Weights of a small transformer language model: MLP 2048 ReLU, learned positions.
MLP neurons of a small language model. Each row is named by its layer, matrix (down: output weights) and neuron, and shows model dimensions 170-340. Each number is 128 + 24 x the weight over its row's rms, rounded and kept within 0 to 255. Numbers have three digits each.
A block is one neuron, or neurons of one layer that tend to fire together. After each block is what it responds to, as a language model described it from the Wikipedia text at the highest values.

L6.down1013:139146145138117160119124101136129139086155098154087119095150148177124126138119132182119163128115127128152088147122151118115110138146177120153128172145097093140138092098133134124121173131172108098124122129148151142135133111171117112155120109120186155125109139132111105106080128113131166110141148151104079128136120126126140167082132112108085098102126091148133177124145166137138144179106117100110118140130147133130122107130150121120121146159130097088154111124168145138128110155135158080130143152150145109135086168122
Description: Abbreviation and decimal periods

L6.down480:107123102155130144168132152133139096109130105155118117134157136115107125179126090108166114112138111132129134159103155137104130131094108104124132173157138097077096170152132152103169133147098144136120124145104122114124136107132120146138152148128140100134123116112135111115161135146158207138135121135162116106104115108145184082122181146096111176124163153122136158129165094126145103111166182141117133205150103149144131115141150147057130075137120123130089161143130179094149168158135148149105135108116113156164114108125
Description: List or set introducers

L2.down61:117090113172126120117127067128136164135151161077129143113125123130183120114154126138145169110160136088140105159139119146072159065097111150101137158099132154117108122111158143146134148134145092175151166135105144146128112117129110121112157089128076111145130113154185099109137138112192158177108123116164115168145157154104096099107126166141136127180133105166138155132111115169142144118138147174138162135096139126098138140173162149116136136107096131159126140109133096144138093107149137102137155148131109123139128126114
L2.down389:134111165129101120128143095094186133123097174152149168119107134112129113137140112121167079120174142101143122151116165131129138123136166149122134116109155159097135149142147154159129096161129117164132106103148127132140134139153118167115135141110099122143133151112114123138140110097126123135151149126137119121101098137167136116147098116151081176139088138127137111110114142174145132124164134139152122132118121131177164115146191132121147093145103106148119155131161142118149128127157142132101152151111152099114167163150
L2.down760:127087140174125115132133090120160153164138141114153141100140131130184120104127110146161146134182138117143143160150116141079146088105130155116114145072118158093135115094164131135142129114131083147157151128110141121136122127167112129107151072124084141154157115154158113123110140098162142194121125114167124175140145151091100096099125182138130115180132108151135153122104117161136140117119163191141146125124127137084108164154165147132131135112097094180115133088104119162106113101139131109139163136133108128145144141123
L2.down1247:150104100109100134151109171130151101128072148098148113125088153158142108128153173077183130125159135149169101111101133140165099144117139133098146149092110167108083137150122156120159110153092109111129140105143095121142130152113151138157162135140113126107134150102144146106068097112154090155159124127098162112159079109120143145107087087143127121137126114114106108115138150113105113129110153127088137114126117147163115149122096144173154172164131146125128111161110139128090104155143133100060120135168123125184126162162
Description: Abbreviation periods

L6.down382:140131116129099091139109118116107133156163146145115142110106105120095151172131115091185107114135180160128119103069137120183100103119203110139175150134156096139188156130127156120142101139157176129143127131126183066135135085126182155126142125133111127106127095097144114130161127110162136124124129155132167115082136088116114150113125155102128131085105175145128117091125120110170103147141162138084081086143145125132134110086143156136121125122121129117116107139105131131145148105090103156088106146127138118126122180146
Description: Closing punctuation after glosses

L6.down1262:105098115099141095093165105144140151154183121155097133137111121138143174094145105124120142142166126114128095130123104125145122160162120133135132121140148142173135091145093081088127091083132124086119097104117125120159142127143137133148124180133129134126121136158150110128122141118184141095174107122138109139139150109126122107088144162124101138105138100089151090133122136138166140101113119136131137127116160143145165119114105143091127149118130116119142127128100119054086153130120101148150180142172126125147124138136
Description: Referring pronoun to prior thing

L2.down221:156132127147137042136152122130172141138089114151131123146118123098106143152144148155113112129171102139104130081078119111103132143161153081107097133132148123117154088121122126126165118178113124129143109126146144119104114107130099078126113153105155115119174116146145129129106169111123113114129154162160122131142141126088134117150123147118111087101135105111152129094078133150106121136104162141163157103122152133132152132131105183130124111123143132163116148129131144141124191132136115130124113176157099162158094183156
L2.down257:156138079132168169126113110109095153156088153177098130118124122114159132093111137109138094150125202169169132105110127143144129144126115137171122093099179093146163120106171098156113181130155131133142149144108154154128097083138158129085158145086129151158149166165140084158171133072149094136128127176141124122096077120144144120109125134149113095142136091102116148138193141117157132111134147110156103127142129100134135113125161120160071155116129139135141166098131103118114178129124114100112122131112124133117144090118
L2.down1499:123139105106088133101141104123134089107156125134152136101136107110156099143117120146137120129089130131094120113104166123146154112187144108108094151119124164132130078165108141114142149171110153105107126119109121073166089097137141132143146155156124159130174149098116117143169117099095120142173083116185145132144124097162168136137109138080134117144170146115148145163141102106127118191137113071176130135161153126121155131140142122104175093110133119135125158117148146132127158182106128124093131144135090121117128105080
L2.down1827:119136130155167124185184131119140082153141133131103138179104116121107162077136122099138098141125195166140137127146123123148142150126140101091129138150130134139147114181175091102166145130137119127158096113121142102148100112103133084083147154155133135152141125148134137100129104127130072086130136103182125113115116162149141143145103109127129148111105117109166136137097069125114122096109140097158146104163170142120110127086089110153120122129153137162161095085083151120067182129090099139137158139138118148153126149128
Description: Word-initial capital letters

L4.down1154:149106125145118126129090141189098149170116124144132167127119139138151121103125112125066115132133129092123167128144134112074163095174133115190110121164164120152074120135097114097142124153150124139141073125155126164137175148095129135120116205160121105130165114097148131119118162091120135137119089104107151086162139080163149135124105157136080104102121133113116156100134146148189117121139140159124163132156142123139127127122127103121113136138101102130122121130135130120156133138115108163115169105175135117128141135095
L4.down1401:113145130104135135115136084073101079151136128110101127131121136128116126125122149138145138156118116112104137103139123117107115187092124088108150129142106161138140117144141153089110153152142111144115113140138132140133136142144110119130083109143101142142099136128106139137156145170155149106121102105122126123155142112121124135119127145154081129104118158137120099155123121175131163114155166115166166125145145136174105109122153167172102144097110164115108113122102169127164163138080109111107141137105119128158103114086
L4.down1409:134125104067137095121123146127133126103121126087122094149145159162117093157143165108112134137139094182123124075120079132128097145140120167153148117169132119147175131131122137117125138140110097132129139113139138116101123125128101142094109068131125155124122130145111120161124131119120112105152143086107125137119131142134164144128111168110108139104131134110125092110123110148094072141099122154132167140113146140126209091132108117125101158083135116122113107136125124115133142114125130129127090104141125156127102148115
L4.down1810:106094125128113122146113164112103134152077125113173127154143127125120116115100145178142134148177091160158145129130138142138143150157123136157140130179087088135159112147110125092155076133083206124119129121121164105114120130137118127079166130129143133155137090127147135156107102145156125154082086141107104122124088132157120157110135128111128168095175165125110117145156137127127117115140142119163163109119131150111141111148187102113174106084084115159134108177123119170159103164141141173142105131156092129157113136123
Description: Temporal reference setups

L2.down43:127138141117082126124149105142152107132100112100136142118115159136122154109130121124140149075095143140120133127116151155129119085141144125098136128144122105093150152130119134074133124174142113162077125102123139105142131126104093127114155132154138133101138155114146136125107117124139102115171154182116180087122132124127138166135131103160111092118124111093161078126179105141132119123188123087147104133109178183090141125130144120119133140127092138095162098131111147127178123147132112108115139131165077062122139135158
L2.down552:168148130146116117106115086127133129113091166119108148099118132124149158108103064151129156108115139124152125082129102138152137114115139113123133098120127126103114126121143151108143126170139112110074113102127162087112110140102111118106117086153142142088136146104150142151133089114133090114145153119142110098129120089125119133155100128151140130135153127161143123130154090126118127152151133124136121174131172131134155118158096123090169160089092111113133144147147096118145158138135080121164148098101157087150175189142
L2.down984:151166143073091144130104134107149135113128154113142157166105084108131164113115107132103160106116131118155114093064120128157136137125089137139113150143119126118108098129120130121122145140137127121115139125157142088124134141121155065124140157132138156109147130138132106154101144173143096153135173114122136124105148128125083101107100121114073084100130098142151100097130156107116104135140144101149092191136151141114095165194105150117112137100120127161127149162118140105112117101153129074149106135101105091120095111136
L2.down1238:149117162131149140102113139100160117131106115097141145135164142149090134105114141124134149082166121103165178141152101110110168123125130136146124120122123067144133153148110157125145148099071135088114116130100141131153106120119110152144127134102123099125130146127109132131116121131112099162146128143104158148159119140115156196150091089115174152119134098136094129178102120119103092143094114164120143118112120123128139128135126103134129181138123122135127133146107150139069137112095139171147106121112142156126131134132
Description: Main-verb slot after subject

L4.down408:115110151139133137153112147127125091136102120096133150111165116127140120121162123156144136117133059166108143197097149097065114123107145119151155177160156139135129122065100153127143148103144109129107121128114170122146163083150110169100164148182134119102142117139135143059127097136133160171147126088136169161148132092111103168085122099116123133116146141116131154153122155132150106161137104150126189098113136115120187138117153106130095139083082148140172151126090106157134102062184088141116117112116140121124105139136
L4.down430:128125115144091088162120105135133148156120138074113127151133133129108137146151144161123135152148132120166123150103105143121143116108084121105106133152191138105090033097122146160128115130166125139098151124140109119155113085122125149087133115152104128125133107149139132158136123125159128150101109148145106169150168109131107155105127163107141128140106146092098129106115133117137133136097161148154126128124140088135146147163163119110154154059093112132122167107133098145130113118185134110136112140120138082167155137127
L4.down590:128127129169166135101098096122130135098145133066091114172138126114103130101149120132115135136152144125147140140142139179121124109112138088142165165130173117136122107108152130120140166127146133116150117143105108160122127106142149147107087145155103140125127130137147183119111099156105121130130101120123085112187171135124106098122171175152135172172144149146090140142157108107132082142157119154189129126100150106129125154097131095178130148169134138127144137102124131123156081107168124070141133140110149150144120127111
L4.down856:103136141080062070127120144143142125161145134141118113138118159175097128142112170090145108132175125144106116124088143121080168114138149132100116089135127110115162186135127124131183128154120112106141162144120095124152148138143127132120150111143158120151102147151150150156131175152138133139177167139094148121130123144156112108109131106105107111137150105097138090104097182150147118143122129125093118152098108154169171121116142115146135105124144121142113119098124146121105099131117123090127102129154116137106106107122
Description: Period after initials

L4.down542:159163084105134121179145107119136135119125171098125119111089106115140120132149128123073103160130113168139120114107099148131090106155141101119132125145122110121087137135128114102109128067093119147098107143164111147066126133138141084085140133115104132155154096126123133126181090133095086105139113120126153114133109105116106102111126106142076118120150184115148118103126121106144148149142111148145140104162133152169169114161164130132140134112118144151137095164113117123116125132070127135114106110117145127103127174108
L4.down1463:085135102081127141126133129145107115084120134132152135096147135103164131129148138114081116067118137124133114085119136132144081161139090137127088089155151114129134112156151133112123112104131118144091095117141114115165107131122156119135168124126112159116178130114108118152153137135140169093134108100149153136132118125147149088198143119152110113128172120107137182115098119161119150156099139115112186101119099106118130133146141102118113155166112092123112135157134151123128168151119119124153136092148149124135089171098
L4.down1562:119142090141116085101151134126101128120085158145148132161128151144158094130127156106149110080139124096136130157168078108122131153077094139149121105138101148101082142164162099134085141098164138094127134117143047127116149132125093118103101142114136155115136157124154135141135138146101130158133099148148122144134054116138119104148110157104131121108104135112140156089152087145073144152190123103114171111146112143136162138116119145113096102142174124116110140075184122164082098132138126088124156146140148131121124144174
L4.down1874:143100111106107091101125136137127133090129124155167159107175137126119127136120117113128132074139113119095165081119126151094150150167117112156125127141083147090155164130173133110094127099130139139111106103095093089098132100103145125153134101125121153107103167123150131131123118122119056140131136128146132110128168104136131126112130150088101118160131167121119144104172115182113139152152147154120153101099141142111130169137152124140130118174108077127174160099182093138146104135129131108139145130140117131105163122124
Description: List item separators

L4.down587:130141158069095110114112112134124123170110117139131133088085147128103144144096104122159162127129053190085158085080142142124156174179118118155140170135125150154162151133065092136163129146153143122140111125133129123122144145127131121136133110143107138108159114139112126120084135169076099121097115115145125117107120159116117100134142107121188161113114143110118132102124112135109125133152173134113137122151128124124090158160088112156117097099167126092124135122112129154136138127114132081133107115112141159107112147085
L4.down900:098151102078096079092118099158123072113130152145145129083110103154134126174129175118151147149147087157119120104118132107138113157171128129125160187125155141168139149092114084158167114138147111113080101116129115103116129101124134089151104122161151145095141153140108113122131130093086113144126117143135150162134144091122134107122149083103155115112133153100117115158100118143101100129184157123101168118151145143129098157148097123169124101080128127105130163146128135127134108165119128106167115139110122163125084145127
L4.down1399:079130097123126136126105161156145136137110123134095143101105117122136151109125148139150140088144120153108120128162130156161128178144098106119098155127148149139147143141084085126169149140091163155112090131095133084092150094089107093134131142123152148118089102144124115115082157107083130133122145127127157127139125133157130121151134093133169125139149107112126133184126123151169110132136163137156164169159133146115108160138133101145187135113146155109124135133125086092128142132153123114169098135153121147142133104129
L4.down1935:110120138137127127170141182114162148161142105166090102111105114152121130131125196143135074120143125176132157141153176114115125124163143089114090165132117146126122137123094075128133102161106121122123117121120086070095112113101146066109103163121145104148086099167141139130115118055120150113177101122126146137137106118163126132122155071138129161150148150117118153150117107123138115136159184179152132150127145116108156122134124086131164122135144104132176148121104132090125117166149100099153123123129099175163132108122
Description: Start of mid-sentence proper names

L6.down1694:101105149180129152145147120123144153122138122117091116146118170106124124149141134139160121148146155129124148125109157127122162112133153133134131112142118119124122145138126148128107106103167145146119096129089148130139175178094087150148087136129142149154142138147111130147181116127136163125147102124150148168154099124116107149144131149126071091124137148136120124149131154124081157141154149142080133150123176080147104128128107151125115139210151123089099131124134087156094147141161139109104089138163164136085100137122
Description: Clause-linking function words

L2.down6:164132119149112140126113137143095102174149163119153141134095080132152094167096129138090163154122129111171131101092114134116137144100131097125136128142134170120095130117129145127110121140134058138145122146115139083105138168122146136088131156124142148154139161126094114128122150141106119131126149107128079108142138103133100125167141099118179094079138117104113119156147129147142123143147118069166124169105132075142076121155095140145104158175081135146097115095107115151163089138153106164139113164116087144134135149110
L2.down185:128145158117149182136176128124099130123157168117131087158135125147155125082100106160110158148163098141132166105142156118136114126184114087103166142106172112121105117114095110117115170115073159124100120132198133127149092159128182108127124096150124121119167122143084133133150119142107100137083161102097139112148138170155116102142119155129110140108162074124130096110116131113121090173134109157174116139142116166138139121122117156122131135139146179133153107118115111136114105149116142116088126179100135165094108141127
L2.down675:124116125122110157142140158165150091077117132102122116108125122098124143127173159081081145140138095083103146136073131145123125141150098084118108120101127142127064162128091149132145109142083141133120167097091105134126111130126126139116128123145152125109144127112148107106168117161131137115133132145158116106140127145120161114156122128104116091149152137116147096147120112106154207183193103139150106096131101134109097090120138109141139160160089109094099129112150133164140131104152053135140196156165101136137112130139
L2.down1951:104157115093119135135126118117166120127133161151140142115148110107131117128110119145079112128113088132072147186167102120110120170132158124152150107143149109160109116130143125136122179111105104095159132080109152138127137101128143117130146108144121120142189119171115145145132047089119127141094149116118117116153148137157117100101125144128164158108100133125109086133106112121123185129114128108147142148123130134133137110066121129123133127154160114139148099138145174133098146170113086108098143147130126138085118154123
Description: Coordinating conjunctions in lists

L6.down2046:115128134102143145134148105085111116166090126095142108110145131134159081128161106107180128148128124131096105173121057116101115123140145120070125171136108102096115093164114144128183137101133136149112171183121115090126158157107100135135130134112107078177103126128073131172121149136117185126104153141140075094127097150088130123142144161145130133140130102126115104110141084094125110139136109092131137123128094132139115104134147149142151136115130118167153124156171145131098147108152106077144120112112141157122185152134
Description: Penultimate list item end

L2.down25:160118174113116150083097083139147128124099155150150181112135136118097159116130109107205147129146116133122148143124127131123153166112089131084114118081132111123127152176121141129117122096123127142121126129134113155099097137103138125124132098106103118126126145156120144107108084149114143140093121099160095165095144145143138127126136106104144169136111152111136146129097173164116127119114113145136126166162142097128110114134161081134124109163131092137116131063132122132156157074089141121124141157095118110128121141139
L2.down871:128148103124098122111142115143169162110076134147142133146163147124093116108135150078104136146112154125153168145122119120201134151160168125121157133144153095151124165155085145147148141151132184119114126104102117129124112117120106121184118104131135072094078131107114128139113111142121130138096091132191136173125112100142150137104147119140107100123131099121119101111155120160149123099145146093122123131107147090095082120079176056136095140124088112073119144083122140117130142154105173076100123119132178123092117136149
L2.down1134:077115122119147097088122121180152148172144137165094152129152099109135134130109098090122182154128089082103147123116135165140115153155158145149100124102140116099113129126113110153124121111124129092133091123080157133156130128143143138111146105145132105196097129120108114099088135151126145180123105126138137120168128110157119146111130135104135113124099114128121178098118132162128097052107145176130137141143104123120144140126145148168151132111119107121129144129112152128122097130167113145161123155138102128161141103129
L2.down1821:105098146095108086143112176130133136131132097127150088111169119116092181160096113154116128142140148131150129125100095153136129124134179183097108157101151107150139139148123169075101115109120138114109076166148147109127151165133136110156104142161182121141153149099135105133111107108099106117141180105134138157124126124104082154147098112137087121109130115134156153164161093122133102126106131089145089142136143102130100129144104068125129120154096165183146094077150102097121111097105105094153146154109114139149154120116
Description: Existential there, relative pronouns

L2.down300:128135115159101140137102164159114145098107160089095162142168116087085122155152108142138132103093109108096149162139116132133124115144131165163144100117152139101158142143077124106122152160117142099119086154107107145142187130157161176186153108071187161141094158118117143170133119143077145105093143139107109174129117137059124148147112138114107107107101164128102136120120174174124130150129134117159131110098128130130105118128105113105088110123131163104131077131127143143116149111129098147171166103134174139151125121135
L2.down1075:128133103103107140148133099144141134126136140148143092107101123083103155146103145137112129098134100146131136099160119112146134154116122153126149113120153162079110135108144124109170112139121133140098171095127151152121104143116136149098128122138182147094120134151125130131120136095112145158119156108120106109113145131125133138128098082097166180102099128115142102152109160104125130139098133121182139103075087122147140131135096103125171134115086150148100140116097160101111136105130158124115132142146148149224100099127
L2.down1376:116133108100123113121117143125164122129151140118127129143156133142100140132143134135125107108158096165135153102170106119153091128107072108113144119137146115131166111121159087141118122123142104164123124125132126114148128155139172149155110166138150112131165120116145150096140158179144089148121110157126126143090100107116136150155116093123094115108134137115125132134130158136119123106113109091137114079120142136103106131159142133112096120127133124134185122150117149145164117151149144145125091147143126123121176081096
L2.down1770:106124136152123166180131127106113141084170097122116167154111112117080122108114150117115123123167129163126146131131149154176139097116103164144171132103171086136119135141068148126151147102102128109123092132097140129111128151135162163139099113155125112126123188136078092191126140085113103126122120123143112191092108126141095126165126108118159145129099160120118107108131111142099124153147151118093141167126154174185133108128116127159066150116120099126163093094140130140161097112143082124103110157148151130096152151165
Description: Start of structured lines

L6.down685:146092100111113131137195132126113125116147128148088149092182114116140122148088151132114153125156133100160135152119175103110124136091130122121104134159131123142148070151117061142160178155132121105138088123115111109096165104147138159105154176129137114063137084125101084125124108134108108144140112090123158164095117158111132151118155141099100142111107148131075165141133127128093123093133111107170142100101135119134103123159171108146142136141090116112127159102130091139099177148150091148149116097125138115163121108113
Description: Capitalized name-initial fragments

L2.down867:088130136147121132147131117120151148134118079109106098133173099090160117105144125118108122179175118125125127117119124137109123093123136116112147131124119119141104118131108123149136122108133110106147107141106153112122117108116133145103109133147138108126137100131174118135137118126105142117095106129102145131171115135105144129128151198110161142146158128139089111080144124155124142147168100126135146104139130111130139119136136107106151103156091147125131082100102111142122149077112123136123164133122107150119140120124
L2.down1242:108127122098075087142105128162112130135161102136117104199168141152163110146120119134122113126162119107086113108125105140143132189130179117104094113118143118182130124139129154083089132115130102130149106115112091137133121137166157114124137134119138100121116137146139120134170159130143093144143118151107099105132093134103116126141122142121116117114145151145147121097157113133148119128122168116084146124093128147126123122128148116145148129151117138157108124157116089128143151119159185102162149121118117135133144133115
L2.down1513:158113103107178131097122123157157125125144158119125141181125129159132120151104141114130157146149164133116089084115156125174136118130126141093099120187142126109156085140170090135159129168128099109128126112124173060121146119137140099124110158136139127096120134136120134094115114123159135090090086085138131118120111115111151109112143143114125118114089143148144136131124119131123142196104133092136112126133150151198138121111135126108162132117128124127119096137139116088132156121110118110128117120135156100105123095130
L2.down1584:101121142132173129159143111132105122102119119131123152123138134090159095092077117115172094120123114110141135132126119118175116149133125162161098126135156151134138179182151138144118154155122089161126107119140153109107120134148119127114150142136132124138156129112135098111112160137144145130107118150095152121136167104158120105121102139131107113162105131145137169086121111144123126125099117133122131131159133126147134154137140112123079129109095086111143122099142141135123148097130131130097122117109156098117118141120
Description: Parenthetical closing brackets

L2.down403:135116196115118160129110121127115111134157128109140130154100124120118094146097116115126163118148114177134125160181101085143122125121132142145203167127130160137150156096101126130131096122119092093137131176134125108139119133131123096129123137149151075073103124138099124122145152156118126123142143087157158123138109150155112115172147130126123077081105140165082170115127121084139111158150153140135137133125117117109120158173148160112091093137123135119110125067127123104162158150172153136098093108093146080076080106116
L2.down545:133125118121128147143131124159132143101181122118116098169146140138093139162169093137124121140129106138110154155122139138159129154125121125100148162113121127140152106141136127081145095160153116132098153141106115135147124132134119141124094089085189143137133151121111119151111116124120121131133111134126088122104139114119132175149111087117118070125116125151153108106190136125133104124066109142124127142128091127113145115164128122101148180153111131138122150098071134112114105106135146118116110092126144109123145120088
L2.down961:098141105163141126176115097115119165121129127108108095130137144117132121108157129090107139100144149119131102106143165162146158115135129117115141128130114153157120113196108127160143099148136076124140134115136176153127118141138147166127110134141176154170115085129115157122084177147126149106127098132115133150142108143117165068166131151102124127160154133128133156127090133095131110132178148113149132125122154133146174114122132113080158153129153144142110101128124127095151112100122111122182146127120119081135132123151
L2.down1632:104115130166135111149137094135123129094137152155117137165154119097133160152106147094129158144180105134155109136156148109159124091158100131155136179111160160114152127127153106146150117108113125055197134152106180095136160118131150145087127127150109117122113092131133131133110147167103136132117125091132165111184151121094103146129128152136164138110172150133096167114136102083081137152167130118123115141129134114101110087143161131114143136119127119064134084130099138075170153122156120115123133119076126141104156074134
Description: Noun-phrase head nouns

L6.down1337:149139092109113134155074123150126113121151092159141108137158117112091125099129114139142181099120095112132141138133156142152106115156109133133131120142113114127079148157138090046112083124135107093111110151094115207129142165119142148135120102101128169125150111146173117168130145125118154097126093102083129142156136135142154122107162117168128141134113141109142135112110138156139129124131153121136097133158020123175151093148122139147132139109134158125110141140138161097143109132139117157107130121101116110109134082103
Description: Standalone space token

L4.down65:103134101129091116137158074127119149143090103144148108163137110109121158135156080084153130162149099123184141109109119110136129116102140125169103124114135115131133156153125118160110080138126132143137138089164079142108151132155150123107152138111086110146113149120152130129153131142089100124180103129130159124166177105144129142100095165116112093142157114129118126129096163137136142126104060152154109121157133119128109145155138072073146115070101123094125111108088118121120110137157125126079084169128146132127086126133
L4.down118:138074117141135122093191132153124144117125084117105103120108157133105143174086097128156161096157143138141133119127112094144105126149167131102092161138098130154121150168125150144144099116159092145114101104138141144161157143105118125131141167141100138108107121104135129061099132099153099186123105114118077120110126127146150153184109086178142150148116141158168125155163107132122161108122139115092153147150135142084134135084149105113117122121130142136186111101103123127126128089116139093153123107147102130097087135118
L4.down1403:109142104138105115157129108186084114124122145136132111122123127143102106151124136085092104106188156115099122129128112098129100142129107093128105147103133120112118124114117093155149132080091137145141119122148091099145159132162114131139165157116127099104103139123168097104120113108167145150105077091111154073102133063108128139161172127111095183101143124070130149149117145139104133138141147144092119154185161163134107102112115107138155124129102158140155129155151141137112137146148107094107109094100152136147147129098
L4.down1570:150133142107136139160114124143156133148133150105121102094124149127151167105113132177145132154161115121121071153151125067107129088134084133143129113162134097142110112128115133092130129104152138171124104111114135165153133099114064078134157137135137102132118135159115103162127117121094144161139136178079100096118125095138118111173103149108138111091139109119132148084122191136138111145115103154130158110116172144128105109147144122166163143097122140155115120147142142112117137111165151121131097106097079151128125133135
Description: Discourse connective phrases